config.toml
n_head = 12
vocab_size = 32768
norm_place = "pre"
rope_fraction = 0.25
qk_norm = false
bias = "all"
parallel_block = true
init_std_qkv = 0.0164
lr = 0.000609
beta1 = 0.9
lr_head = 0.0075
grad_clip = 2.0
seq_len = 512
steps = 7790
dataset = "wikipedia_en"
MLP neurons of a small language model. Each row is named by its layer, matrix (down: output weights) and neuron, and shows model dimensions 512-607. Each number is 128 + 32 x the weight over its row's rms, rounded and kept within 0 to 255. Numbers have three digits each.
A block is one neuron, or neurons of one layer that tend to fire together. After each block is what it responds to, as a language model described it from the Wikipedia text at the highest values.

L5.down670:089066101122127182127118103136108132142120137137119165129119140125137086178152131125130176116137116116084165140112101163131132143190125119133140144132124128117133063159124125167115142142130157096078147102174088093188095162139122134126127100106201078133162092118121146117094131175136127148
L5.down1360:079110123135083131132099154120120087131135095133121166108131186144067097082167109147097101077124071163097198125087166121138128161122067167151083125183158095167110102169169118133115153121080144134120114214100145133176177137161104112100143154116185125068138094117111136162170104171145102128
L5.down2647:122158112113142114064117122151179073169136132092096139096154134075097100087100146075132180068213084122134103133133117129133094135125106136133101108181165146117131111140158140153101138137121167152108141191161128099148146118093110107176139082144147153095140179165080129143138109115137109085
L5.down2894:136101110085154178136140058138051143130150165088140132143155177138152131158172142130119159186146112118174131125133107086155088199130052127084131168171136084090170109117174095181085230142091141146082153165141109139112121141124127100065171127141130141090148122149096146058082198173106092102
Description: Surname completion tokens

L3.down1963:184119155093183183105128100144092126154123151137144119118172119152144166121114126074083136114137099123171109151137100120115122165064168136098119116109143168097077045111116083167102077141077087148148103146064117130146083102052184145153085112092118118125062170192130094124106116136119173150
L3.down2719:149157125103121150169120093118174165126088122123118133104098149131135100112126146103088086153118106092136094120122140162089161137151157079102169143082088155137144103123117073116131138115089137128104064148117152123130128131178148102085136129118073117065171148104158156155125135173181123096
Description: Word-initial fragment after punctuation

L3.down88:116102059131119117120196151170073130149112122140141158075103195150137190108095155129105127145069077166155131147131136125135144122125135089154092089113096128131148159118183137178044119205101122087126142114133109137163078103110106044094068149123127067086060111139171125100137099168102177159
L3.down604:144104183175132130128201150120115155125086089184153122122143160141124124132140142066166161182130106138108130134116147155151088099132115111183129128137150058128122123069182093162150124119103071134157182133074133111123100083090154090127116105080099086090198119141104173104145165147110120092
Description: Word after coordinating and

L4.down293:108107085164090081161140129120091152112183163118131193141131151119151175182096079159136090134147076106124106066084110120132053055137054169148127080125065181101120121185103133097135080082107119124128112104154167165119099148104116192135082171152148116069190159147143127150108126150177126175
L4.down577:059148114074090130118111142126182138079114178151091122100159134075190129142110129117130187077105128189119106105120109140150118173154043130178109123059120070130156127176106094127080129173128136085111149079123119099151129135155095114095163180144092136131153089113122173125122138142142048175
L4.down712:085114128161135128104075112141156119120110161168106161135147132133085138101119095167188124105143109109165110109115162131144105137132133107134143140160091140145089111125146176119083113142072135112164173185095138144130077114089136157182122146185152130128065146128104130127165194063144121136
L4.down1428:098110113103182101167184161193144137098124149187156133152100158133135109111132127134196130145104137147127087105098098113124172112138137120069116133099114085176084097154154164138126122185098076151138119125102062076155161204129194049127202165151140121102105140131104169130120142142139094141
L4.down1885:113157120112122137100088094098132087181115110143118153222155081111104148080115134114138128094116103144136136131137113086154145123104171148170110135096202112152173150168079169174129148135128084106124123175138152138133180102113088189120126089152170113154141194158109149176103108130135142161
L4.down1980:175119155153068137157144081170094165097108141177129160159107106146164167073079048152147094088103095132148084094134150145073097096153131107162136093121079079099108171171102136160071162205104129127150060140137112111139114111195170064115102140131166056115097138135160142127173142117124136156
L4.down2553:162041134171151132075092147154112197149174139078136127196132108087146118151139122172120103144102127125135097127108093162135078119088104122113155085131125113121155142113122181104215056091113121075176162139112177154090104094147127221169100135082087103197146071168097123128074104176124195164
L4.down2980:204140116069167170147133136133153140129136111145115143027110140170165139146159190108156173155115086140140129172116146198111145087143131080166127090180096163205152131130152162140160183170084099084169084138093145164151167063074162075112167167103138165097150149141158169120073131145103112104
Description: Word-final plural suffixes

L4.down96:192159133150126142078150197172186117125134102171148130092143134113086139169136099204088105083142088157116147138075118082069133125146121091161131086118145145113110113113144094119148117152124158131119118124132097169129097094138136117063039159106129210110120094103139135169106131172123165100
L4.down370:137112112125113111106152101123075173068118098180110162156205148152185107140123137126131145139123119094046138113171130153116115129135145162137114109129113115134092056149186114097135075127131134129144100178101170186089188116083117122094165116162137132073138112134169142108046108114134141154
L4.down389:086084138079107080143183162125100141127116202107156156123130080117153114121158113156128115092149121144093093145053133125144118106115177138181135099120095117118095168117137136078120188114061053116139119121059183136064140137112183102126118120125139144109168193116105139118076097182103139143
L4.down419:155161111141148136063023155146065121115144143087134155169173121087144169127156106110107149105138088108180102172137143132114079135104126163109136153178182169147115166123140151093109150149136163201081111158112199083124173085085151127139126065057107175104156185138118120155121122139163069142
L4.down932:114171120063075114120128100105121165081191156101177128119123112125185151158126136103100154133155125116153123103141145102177208140121108151112092086089171147088138200077150103084088119079119115134104213119101115146120176102149133197137113101147135124087157183111116075133110083156185187167
L4.down2184:175185055129094129148185109103095102099120103147174148085161179070123121156116122115161194115129069160097135129075075121143130152124084093095109158110123135087151155135113160149114098139173158116132195166128130156114150132134127150126127097161172085128165116117147074113079136217158072184
L4.down2273:175061181089110133114091121171090125140143114154101071165170157174177146121161166180091116124074136161107133127103152140105126124124167170146137115131157181148145157146124057099111147111101110091136088161089145196120180087139135176108174102139147154158183175101169139108156170036129113149
L4.down2327:110140130123139183179131136174138130166179146125126114182144114119128044109084118066154087169132104147160164120112175058095086184115116115150133121162127123152122126117199106069174141092062161119118127197112155191102195115170122149100156111119151182109189154156103134079094137112097159171
Description: Objects of "in" phrases

L3.down1491:163140187091148133140106143127095144123100127132117124134140209154178139130128151113108139118097151093165079122104137116147158110143108138117150103124162096091099123150130133173122142139087106082117105094125087175123126143138094113093120093111099096147097054145140103107124066132148148110
L3.down2643:149136142149139153133129119131109096123113127115176167118149141158120099128081167035077125140081175103135102081097108171075099163128189112162159053119151156096121162116118112124098124125115152136098074153104113154148092145108128149126165113124154104097125164148126126093125095085121129099
Description: Head nouns of noun phrases

L4.down248:132143081136111110095106126176127087125152089105130197091117071195103153112157082105118092098124131182132089124153151124139131107112134115121081111126107166121089105111128141174181114135094134123137075147100071158135140142113112131115142133090126149157170113128107155127162142123211150143
L4.down321:193123135093171092122107140175122108102180112159128113091180106153155070123162083085146168126124130153101085129108148130080145106123091092145147150141118152163169128141156140122111138195116146090124128180200123076160127118096123143146073074069142098134147162146141135146117121150099061172
L4.down476:149114141099118124123129134199147106136137203156084157105144139184134122172111154059091102080102091152055122138100121133109107135147144108098135132111097132138075119097124103194091069110157134123088116029154132127141135149105101145134106117123125158163083128117124170109155177086178137063
L4.down806:167097171102156179112157155091115137183107127161149139083120067162124155144072136115149170107120117186120103122117109139051080108140157143175147235112070194169077185126167203202079114143120114122131105135132095175109134175156148148138097157168150130214086141134133055100114122060122109137
L4.down1368:167121152095166131149116105191133135118150162163120162135087111104124114155108056091096133149107137192172139135109148118129103144114126115144119110137110091136113088074084114159115114178147114147123135094133131092143111105099113160101101113159130096134132132144107148093081117085151178130
L4.down1398:051088178212135128172126132192111107051115185146137160120122182114189128117154109214091111091089136185082163114100158130121176147091205115159149096089115125149089124122144063193177084110134054142151084125167149112120139144066154124111195132140135166161090091150140127040094132098127098156
L4.down2126:073084099131105121138135115157101123156153112127088130166063125149113174129149134185083110156104125173101075151140109090151149105129156145151138133154109164151158123117082189213109146140112086133120109155143129101110144127135118145103131158095136108152147124141137116124109179147106112119
L4.down2972:152119178075155106106165149121118151080120172127110124131093149097147107173136145120081132104159143164155082179150117152173097089153171109079063157099163082138126115126146133163123177206066164169120102125135160065099103130162092156086111086085119149165107154102172141125121109089062167119
Description: Name continuation pieces

L4.down402:151121124140158165131114107170166123144134117139158172129127154161143118128156165115073140096110078125120086098139088145101147144133122132108133135126098179124138081109106089164117122111147102082095095117153093076157117144114088102066077143183152155099094118132172114072111107160107157115
L4.down405:110094112118123147141114101179102127123146180161138167159176130114104188088160132143120101147133159176134107113129159122045096148157125114139123175125122107089123168140071097106087079169135173176131120171128116079124096087094116116139132121038113057104124112159118107101059146201108106186
L4.down603:157156122132101147142110119159132126118171095177086164066141141125135099141134134156079093135149107099116153119096128096088144081189127121172143150170071116098126131154094048116104179124156133136190105200147130120092151098133128111100126118125125154096154154082133112100124130155142197156
L4.down1433:091104098094113129151135128148149123073133158141108169103130184134113152081136140062124126100067161178128130123088137148045104133180129119155138137133111106127119173167117128140112132175103145144057100106135098079115138142110113113114072164150166103118127079118177142065111088176140061133
L4.down1942:146055130110103117144159133114136136106125138126163135081176141095132213117131144120124092154103145135101103110119155127079078139157102115174155132147112110110124129109084075184082093136083139143122117124104127052115121110081141111091113126101069118110106100103130107093067093200124075157
L4.down2794:147120125087094097143152163169175129102127201125107089124162121152154122113117109094100090126115107127118110132119088137066147092153099127156171136161104141150121137147130078149074072148104151136085115128106134114152111120152121105111089141165092155127135151121166136065127062136108134143
L4.down2871:138158144142099141150151122137165152139101142173108145076174127159132140127070140121109125143174112136157156119091119186082152085152107145168158131093092145161098138125149088098159157104077142092170078148130071117120142173106143106065117126146146168100177148100139124113122069166152158185
L4.down2966:165122133171184173124099173178144082057100124094154096129111036115162147173121118108135151114180077104154063087100160148081096090109158139140144083131134141088101142187173130114048094202105102152084153094154121115152171116188085103108131109121152058134052122129135079050134104107067150073
Description: Phrase-final head nouns

L3.down1808:140192122100188073133094139147160100097189070135149073152118107134118129113141108163165099138144145145142179091149137141131151075180130064143146073146107091123123096183155111172101167138119139161133061164106123157115210113124140041162149111101130142098154172141151082127147140168181137157
L3.down2689:128082195129179085094145161095134134114111109144121158127067089115091165141160143129222130093127109138153168125155157165123098124056118153168134177135116140142133185110130167122129080114120117151128163138095125028157202165108118142103143119103090151162120094199119126134175144178138050117
Description: Plural and word-final suffixes

L5.down506:124110139085137146083167117143144092121150141146064156098126132127088153108096100071092095060157125106145157165112100139083114175109154146179119118145108197148171175110169170196142146174132118113130154136204133097146179107093103175116076095154203116174130139185126133124113119120090039097
L5.down1232:127108104186124177105117112093096062138146113120112054136176069060121114105127120181133119090156134116128079101155124094121163132109172154166095100156186065107122142193129120153101125153136183121156182121184139110156181085118128113207133091105079113123100156083071115176145118151117162205
L5.down2057:135147142091109119076201159131083107112131145100102131107149090140088133132147116131154108105217104183098104117095121121117140171125147165199114145184103114116130178159144146147166116097080093112088157174131107086161182150149168093133123100142173111153140146136162140147142044151136041139
L5.down3065:047121138145081133019141103122155069104139112131087205138153096100113135128088120139092143129162114099107161156109105175049097153137102112162122192162118103197121183130171143138146092136129098134169128103119125067113194145109095120179095099108137083104167167122140155069141084155152097087
Description: Mid-word fragments in names

L4.down286:151148102080123088172202142128141128113130098124173076095090131149114108171072135153116144195103174109103125060182082127114148106088137134106092097096127179079134140134180098100138125151135099070128148124108087171124137121150154151078117126137143113106168174153117108151143108116162176115
L4.down1646:129164092158094147120116125150080135134140118198096145145161154097147072135143126132129136134148112119091113135147135147112114142117104092137128179138145108170171144106113109127114165144114164094144071172107155098143104128142151085156163085122128081163151158103125117114178088061110127093
L4.down1779:144122141155159130124177103159160123114147130162109122120142113126080171119174159107142114161126143125134128124097142170139153130153177084159119124124117131144124102173139074210157154157079080119153120122131157067039123104132109120111110106137098160143122180098140096063060140141160135155
L4.down2148:109128143114119153151097101126116122154114092120116122083131133077148108145193115154117143135169086097102143124080109108038181115148108112169175124137087102118049131149122122133174080153094118089159053100093110132139117149173117060135158115137111185087188048125121173121101114171165142141
L4.down2261:120127115179072195084209092158155128161166127144136143114110178108131109106119148131146093119140138161103103099116121187164128098121151117167119135128120077155101183122121079140137162093153125115165095149144140149109137187134094134171096111075133132094134106086138149129216117145181135124
L4.down2443:086182158090172155088162098116072087175122161147175136168116107148109094144145071136126130101136061126097115191122117064132100124119127137114096134134183119130097114147095188094094132083146094136156192136117138136182129198121126066152118194110144104144128145123165139114097149182157129228
L4.down2502:126141096107166103139076082117140107167117138142117168118119163163137101101145161151133145087123151076120095134078127066161171113151140119194116147081193177134104105140085179127099095105151073119125172113146134097185096116068171187143101187148098062139107180149133102116106138128153120095
L4.down2584:109149167164170122141158155167142147112203137115118190146181168078154102099169111166115095175133100128127082079161144140151070175117109121139153116100141197157114114103136056092084107095084140130089114189066138171132161061160163150134130103094148109143119174132144100111100135085110099203
Description: Start after opening punctuation

L4.down220:054118087148150093158115117154163117111160136107136163129176109091137190049150123111070099139170094175187117127165159123125148078164092144043121201130072156141079130086120144149124088099067160176141157184086122107152176120111109174128132151141081091087136109117073107145111133143141060108
L4.down998:107107162094132132043119148118127160120112136119209126093138096108115132132133123097152134111137119134145104121121148143189081161092185203155137169112141149112173149075088110120120120165139192159162145119128135126132113099143086111135105137137146127145163152106087122123124141137077150140
L4.down1077:080163123153131092084133113121176101132097174121112207194145125126105088086152106091135078077174053128173078151060199084108132092130156111104131119126132099151123150101148162133110147106082098162149153165123136104129149134157166167168180091087165133190144154150120119122152131130124088144
L4.down1349:120181122129127088088135110164096093118113121120102120207159179161159139172130162127111130092123095101190143132151127149083101079205162139128182129156097139153114092130122091155104125176084125155079126133083112059163164148119122082113089118115123122081157133121114116161092140168102114142
L4.down1685:142160120105143116123138144189110135111108152111101141185133185120131118124164148057100165102111056156141122176087160137127117168150136100091177136106124085102125064085170056152095135158096075171072179095155123081112148099112137078151097105113141126134148143139091126179077142127113063134
L4.down1988:161133166122167089139089114211123113131112171128101132171108093137143163159123090110125117141116049156167094170105141122063091141156092129109073115151089105137084062066115100169124089138131089146105184119104148099122138116051118114102095104119107113132118146146088126107080081144133118091
L4.down2736:115088149087165112135121126167125151112119162082138183171140086100109132103175163098118162124162089107127100154107161103120140133150113126104081177118086135107058085151119126163114128118098102167066170092097126122104161089087144153104126140127187126176153077101094194140138121158147104129
L4.down2927:118148149195170102102131129131163138092092121105157132143088124123150184095126105106121117108079059105144113187141117138114176095137124105125122104142096142102135024062118134152154044154107119139120093152102135120123176130094163104153186137147110103113133124087138173097132174160161135104
Description: Mid-word name fragments

L5.down730:165116111112111096092118161127063074142122148123021155143106091198174122132114179138119128142179098149151114146117158174139096074159110103085124137175178074142145131116117128167085168123109075123137102146114173139094082118107154114124161144104138140090219068093095154137111141125119161115
L5.down998:134149096089086091116153127150145113174164185113090109137092064094164083159079193124120102120127156153151148084094140081192136147063142107099130062100115101108208141147143045131110141101121099122109133097166139178100149105161144099102158168135114124117122168054159169144161130099108107173
L5.down1467:120136117156177218120196178104079088136128157162094227159150144165181113110084122082125160120156078100135104132136091147145126120184173097033088093133157046110147137135159119161176099179107173136074132181140161094154146139118137092110097088115088114131160184134126130186096120136143134133
L5.down2178:144118118116182121112161133180091098098124101102108079132178065130123140115105119138184083082124090129131141104081118094162118063130110099111145088132095104146158146102171084168110102150091136076009119142082150173132121146156165139140181157150074086093128121182137126172134087188129125148
Description: Titles before proper names

L5.down234:155106123100138185131102104106170112160114175122186137246192162103107151126146086174076104116159115116138112160162163200111112108082139166146140107183099118112125077090136060115140123112127085138138143146087193109129104149174159133058116097098068064099153097139077151102041140186097147104
L5.down721:150070177052174174107183087152123121158148094152159116139223091093164133116157105116130189182135151106081126093095093143133093165107126143136099131157133123148129076101129159177145145099137179130150154106094177123117168132112129137138087139175110097178092165127112113127093084131097103113
L5.down1448:129185158100141169142146132137136097143149106080163121164150139109191136137099170140203099084139131093129152157090142105106147101125057112171107148141086122162140091153101091094135187159079107099075149163127080081139163152137078157147036109162194092127140127156090177130133143105175106136
L5.down2130:187102208163135154160108116184166100132131103144119131160111143092147157088213104117088167134080070185073146157099110170090122102115123162127090165118143147031110115091153114102090186155089123135091111139101127100150170131129130084155117136135100094116127165124115144141183162154115132124
Description: Year final digits

L5.down553:135070122118092067144179153100153115125125104131158141116180144144181160093109090142119125068050138117121168083147116157123117086082128144135102127121132159115134171160072128086088109099149183105087101151147107127118151127151112166141120119137191097139167170114138082087128174138131120143
L5.down2218:158135125128095127124148085162135110164138122100129136153150141140156204087173083123119108124143091117094099086086182131109112089079192087097140123156121086172160162142061137133101144151128187141142099111148171093136111073105120179140116097120121130184141233110138127114144117083117101175
L5.down2655:141093128111134073112109102149143131173105101118179118078164141158149181117175131135159121118171154146100129100111169164094122132155148096157123104132120146169097192151083144085129080115125158119110116093116154100091179121099101157137100122127065146140150201128143109120112171137142064183
L5.down2852:145096143090100092086098104203141107144118140131112129132152128125154180161095143124090128074138094105124071113136081184064147143148147119122144116130152110179167132087138087086122127122131125124141129130153119121139165112155159139132107087120093129090130182094154141157118080084137110175
Description: Transitive action verbs

L3.down726:140080124207151106114106120193139115031145123117145193165233079131118154138111175172136106140053125128066119113073151137135101159094113129170109114116171140109087116115124081181069117130115205135110097138158152086146088128119080093081172096076111113182129112142115080118128121150119097151
L3.down1523:173099123101116161191048168143097077159106121145104143133114172049133143112153152164160125081141115149108116153091114145112118074114126142058142178148168157170104117132127102156110172129110173134133130114146068163192130111144135137135171091098055148085139087108102129144138133147151165156
Description: Decade and year endings

L4.down43:086123141177125152131153150097135139087146094107149091126105113128108115139084104176105147107067175134139119079158141130157105097095201137137145086127128224115104098154169068109106067166141151123087080121091139187110094093156119110106148110168122182179110108094095142130054126074097105095
L4.down486:156169151145171096150148143102130147153119147124109162135096107142126094138145080121104187140150077159165151121135146107130145128119057109086103151147085186164099120062133144113138099114110147104117130151081124173117170140097175070159152163160110121091115158126145135175186106061128144111
L4.down750:149176112154117185121162172143083147113127109096108098131152137156091059122151139106133166094119139129100112109194097143153111105123080149131142172093127121183136147149046143149122151189101119166118109123109088074189127075182133124118121165104119148093176185082116151163109184123136147170
L4.down1152:145128105103155106093184088084174107113127145161072154132118163145131094100119106116137157122132109164125119151157050148178137110083153120138151132114128122130103151137138151136175138081092099150094129133118044074188126155195148119100129143148134074201110114118137083162132174118029127196
L4.down1556:174189114135160155108175163104122083174169132115187099139193061123179118092090116163126116123137173092163161186120103130097099115149223123109114120145121156128144141114121044075126147148082130103076074082079127120133092147186102112165114112090127163144125144128129102134097137125108074140
L4.down1879:117119162120139157104163139083192121127176075160119072083112153142108127164150155159138113148154166192159142121093165168158128120135147155155162098137217106068136137136109125184138140164112128158168112142122186147134113135100122156125104081149086117107159191098149092138099084081090144109
L4.down2528:129116100130162148164160116197164115107108141125120178160135065192113123149137111109081119116179157154126160115117150139135093168144096128115109125166104114052068152151102199128098134105051108145093134117062116146193137117109135150096076146136137115136135100150105088115047094123184128108
L4.down3005:084114150150175079156169146158126094122101141151124096084101086089145168124115108152150140127140161119078126165128123111188100128195097121120089132081088159122078115122157129078086137131116124126153138088082134040150112161119089115132067210177106097168131145139123074130114117131134132080
Description: Mid-name continuation tokens

L3.down500:103134125098134126139086085101158111154164122120120134128133102122129096142139132136076130120112160108127142097088145084119154099115105106078093142138115175103133081147116120132133123111132135081194088086130099128156131104138169097074157163137178148091097088109181167118163148106156140126
L3.down2626:135198055137128175145101091114156099184091113152137112083074148070129146107096077076125120095167111112170135088089171094096141137133127066131126148102094130111139134156095164104120084106125109135141095120068133119103107149091143092162149081138128111040176103050147114133183090105136144095
Description: Mid-sentence verbs and word-completions

L3.down352:110129110114114107104167095189161142120134061097175124103142172117116124083130143146133182088095153144105118127093131118121117149099059176118109133131187119112104169168111086136120113111106126170163141123119128131176150198235092097106141138114139111161130147140166127176111108131154086141
L3.down862:205082149131102158120113155116189140114158165159123098118148105161118065147153094101112119077136164190087084108083180198124154118176091121217208096141110153149118208146076177165169208125127128139137018152124113127135184129201130069108228172148146141121123118084142147129098121132122128158
Description: Final piece of names

L3.down259:132154117098182151115148108098153112122138068131152050132157102159100133179109139181108106138158157134126167126169150166135139119115163113160111096115120096155175096088118071112128127131088133146159103166158168134099112118087118170102090109082119145116116233191138145153133124123089124073
L3.down2615:115149099105162154169191131076151160160158124154151036111134147152111099174112142186113103179138199112093108100202142140117131207105113091142159108080123130122184137079144061087134145107080187169104134135133190151132124109112121190095150164109112170150104180185152139117124109144087161072
Description: Process and activity nouns

L5.down497:139089234100160124124177099157167121077075198154165155158112119099176153139139093097133113101164131155130078126132096117156134138124107137169088085161150143111118161137071099127114155087130120057136136083119136140116165147152135165143112102156130131150114195141083143129121085107165085090
L5.down1380:083120132113137111143092137119126081136124191124095121187104210102107158118149110145127066076149137169150197108134138156069110114078161160136147144174119111150103163161096151146152099093149067133162136148174071129127137100109132128080125131107144129154137126170197089092111141115116137102
L5.down2123:128115143148103091134121185149130129162179133133132149133131162136129112112193104068223092117164092138141163148082179130070092118145059146107136102201091129115191133093158156174144195128097156166133149174144210100119155187089136123110157115146146154113156113133114116127122112107117090095
L5.down2244:072147122103141118139029096100103118115150127105066135177142118114152139132195143141112054115176161124149120103125161140095145110155148153167163128127146080124112179179102126102177092160174145052148084167147159129122144109083153124121101108135128121102146188162162182113133129174130124118
Description: Compound noun heads

L4.down36:136167118133154127135166100115089114171115119132122143111134090140071125077143158133122148175095101095147141113126126092082062165117071126120126143119117127095098150157119142176185143122151169103153118145119116141140114089091163116108167143119129178164189093145143120123103154116138170115
L4.down228:134138105134190082108088102109134135150131134111096143112131100165083160139192156087123082108157144167134159122094133090101082182125071128138119127126149122097081164116096173170084112146137109162150153093109133088169130065047138125182155125088109128172122098166128175127133147166098105120
L4.down408:052164118107124075106174105143159125147114171159118110088117137162151096110099128114146152133099126161089132159155134051120167081133103096161116080141115130193149147184158118106191147116135158102158103126096077134158125186120128138141153175137149053129119100152086080188157150166122133197
L4.down1089:073205111051124124078171129115106105069118178113107174121064061125137082201068139137132171094152081148087093124143074086156140142081142177150065154144128180132097116075118166148178177133162099132152140113151145108127140131118134131151183122177152112124126148130153102212196087173134166138
L4.down2439:090137116133100139124113071116136137149120133120076133133116132072107137139137124155117169113146123082133141073116139147131115120111111106119137144170124122114130114140185171110194176148191124099155098136113109192115142111104108133183116121153116117108151131114145088086038099078171098132
L4.down2460:190118093133111143138107118113097159079124059178072095079115067101130155073074075120099148148109131107159101132124073135135136157153115101100125135110167117103100218134133116154127080144154164169158051054152067116078107132153083146173146081100131138098162118161081069108190143177118082116
L4.down2494:119130073142152102123112104136128151176116127160145084115115183098110204151193114133120156163123058098141110154132163163146153112176092107148095160173185134134132100134089211093092131172126207111080139117162107155157077108056082084163102123105109166143113146137147129153075185128083142150
L4.down3029:056157146094107151085106052116146098059106179116149115146131185161106124087166082144118104160100140183120133072149118137154202121114174133099149196099148097084074057138125098103148125104119096158166067124127075095147130169092125086112112183184128115087133118101127073100092081155070166128
Description: Predicate-start tokens

L4.down1741:090084152101124159130139143094100152111123124182147150081177196145121123121159137160123168153147165134133139166129136132083104132160109075105149144138115070191107095218102147104156116095152134117105120110125072119182131098102063116104121181115137133169116096136144146068104146182120103194
L4.down1803:133112080146115068155118129157110089133159075119107136146160044103130084115157109078192120079093131111149178146044139128159086153108068160120091085180149102119173163116117187167086194134134157168108114134185144134145141115143124103127194138132174089115150106130124149152146155108200106199
L4.down2034:119128107123124081146083074065155094098164102090113168087131130111152116128091106172068150112087143108137151117119123131090179084117151070036106107158149136150141105085139176142142131126127106144159151134100137134130125095121097131135117100171117059134090193146117155134100111138164078141
L4.down2057:146151136109082128064130091141146118071165120133035130094100148079133080123173177089164131154101078154128106111131096109109105080134133150120110148074086141118135139149082089135150164135096134111159101119117146140157135114151134087133153115090087209139129145172126122112141139050117118117
L4.down2182:122192142162121089095156085111172163119175131139120206072140194131144116083080107124096077169128085141163166161115165141140109129113069149148128084086108139138101108187150077144093130097102139101065095112079106150154155106143136127151155142133126114117110123160175174113151218078184136098
L4.down2320:096080072112125157133076112087136104097079114131137139163149055096095115126140175115175127139075153137124097152081091035098138130100143139104151062125119166119146157092140130106096151194140146107092104150132129152143111176120138116090143144159114112147146111092131121127149061145150099099
L4.down2606:161099126143172113169151132093149146165133185148067110159141137120181132130152117152159137073147103130122091144104097070128042160130136078112045138111146087129129130121160156141120167115124102146103104154185174116128071155143127126109164103114117154163151095117135188130134170131069164125
L4.down3066:156142072153145107102174076105105153062166113138145086097180142150104139103058141136116153179077131155072127120112170146180082103108122110118109105161154179131085104112193065137152105178119190146164097182075177138109102121153134147111172146096173080112137113129100120146051142125090119118
Description: Saint abbreviation period

L5.down1342:095147113078072071164122150149128100114147144095171153135113144160133197113146119171085083108171089148161136036144159156083145131136111166151133149171099097141101153157125129139133125112094142087149155174144143116130169106125121124105155093112152123063128105150117123176094103136107147169
L5.down1397:135140125130136158130158113134075158153119072074117155154191104136131156112128093139082117159204107099115099150144158140116135150121102129158129145168152130069064063195084053130144101131121096119184088135082148141104175136101151107079096074105141094123196165088114108121060156183176127137
L5.down1646:077192136094099096158094143174067141165133120163124109126110120184108084123106111139193166141180109130082133194090159144078053108114086119146122147114090031110145179172155204133105131125086138139099116090173108116148156100124176076146146167173113108152195126134123088154139119131059074128
L5.down1774:125115129126095111107099128136141134130099224153189190172193134115087132093101157134147189093148080190115117140101133122113077135093160155166151149132122118167123175172163138108134096183171165140188102166117121117144112195111122156171120122111130088145129093111168153116111126155127114158
Description: Institution name endings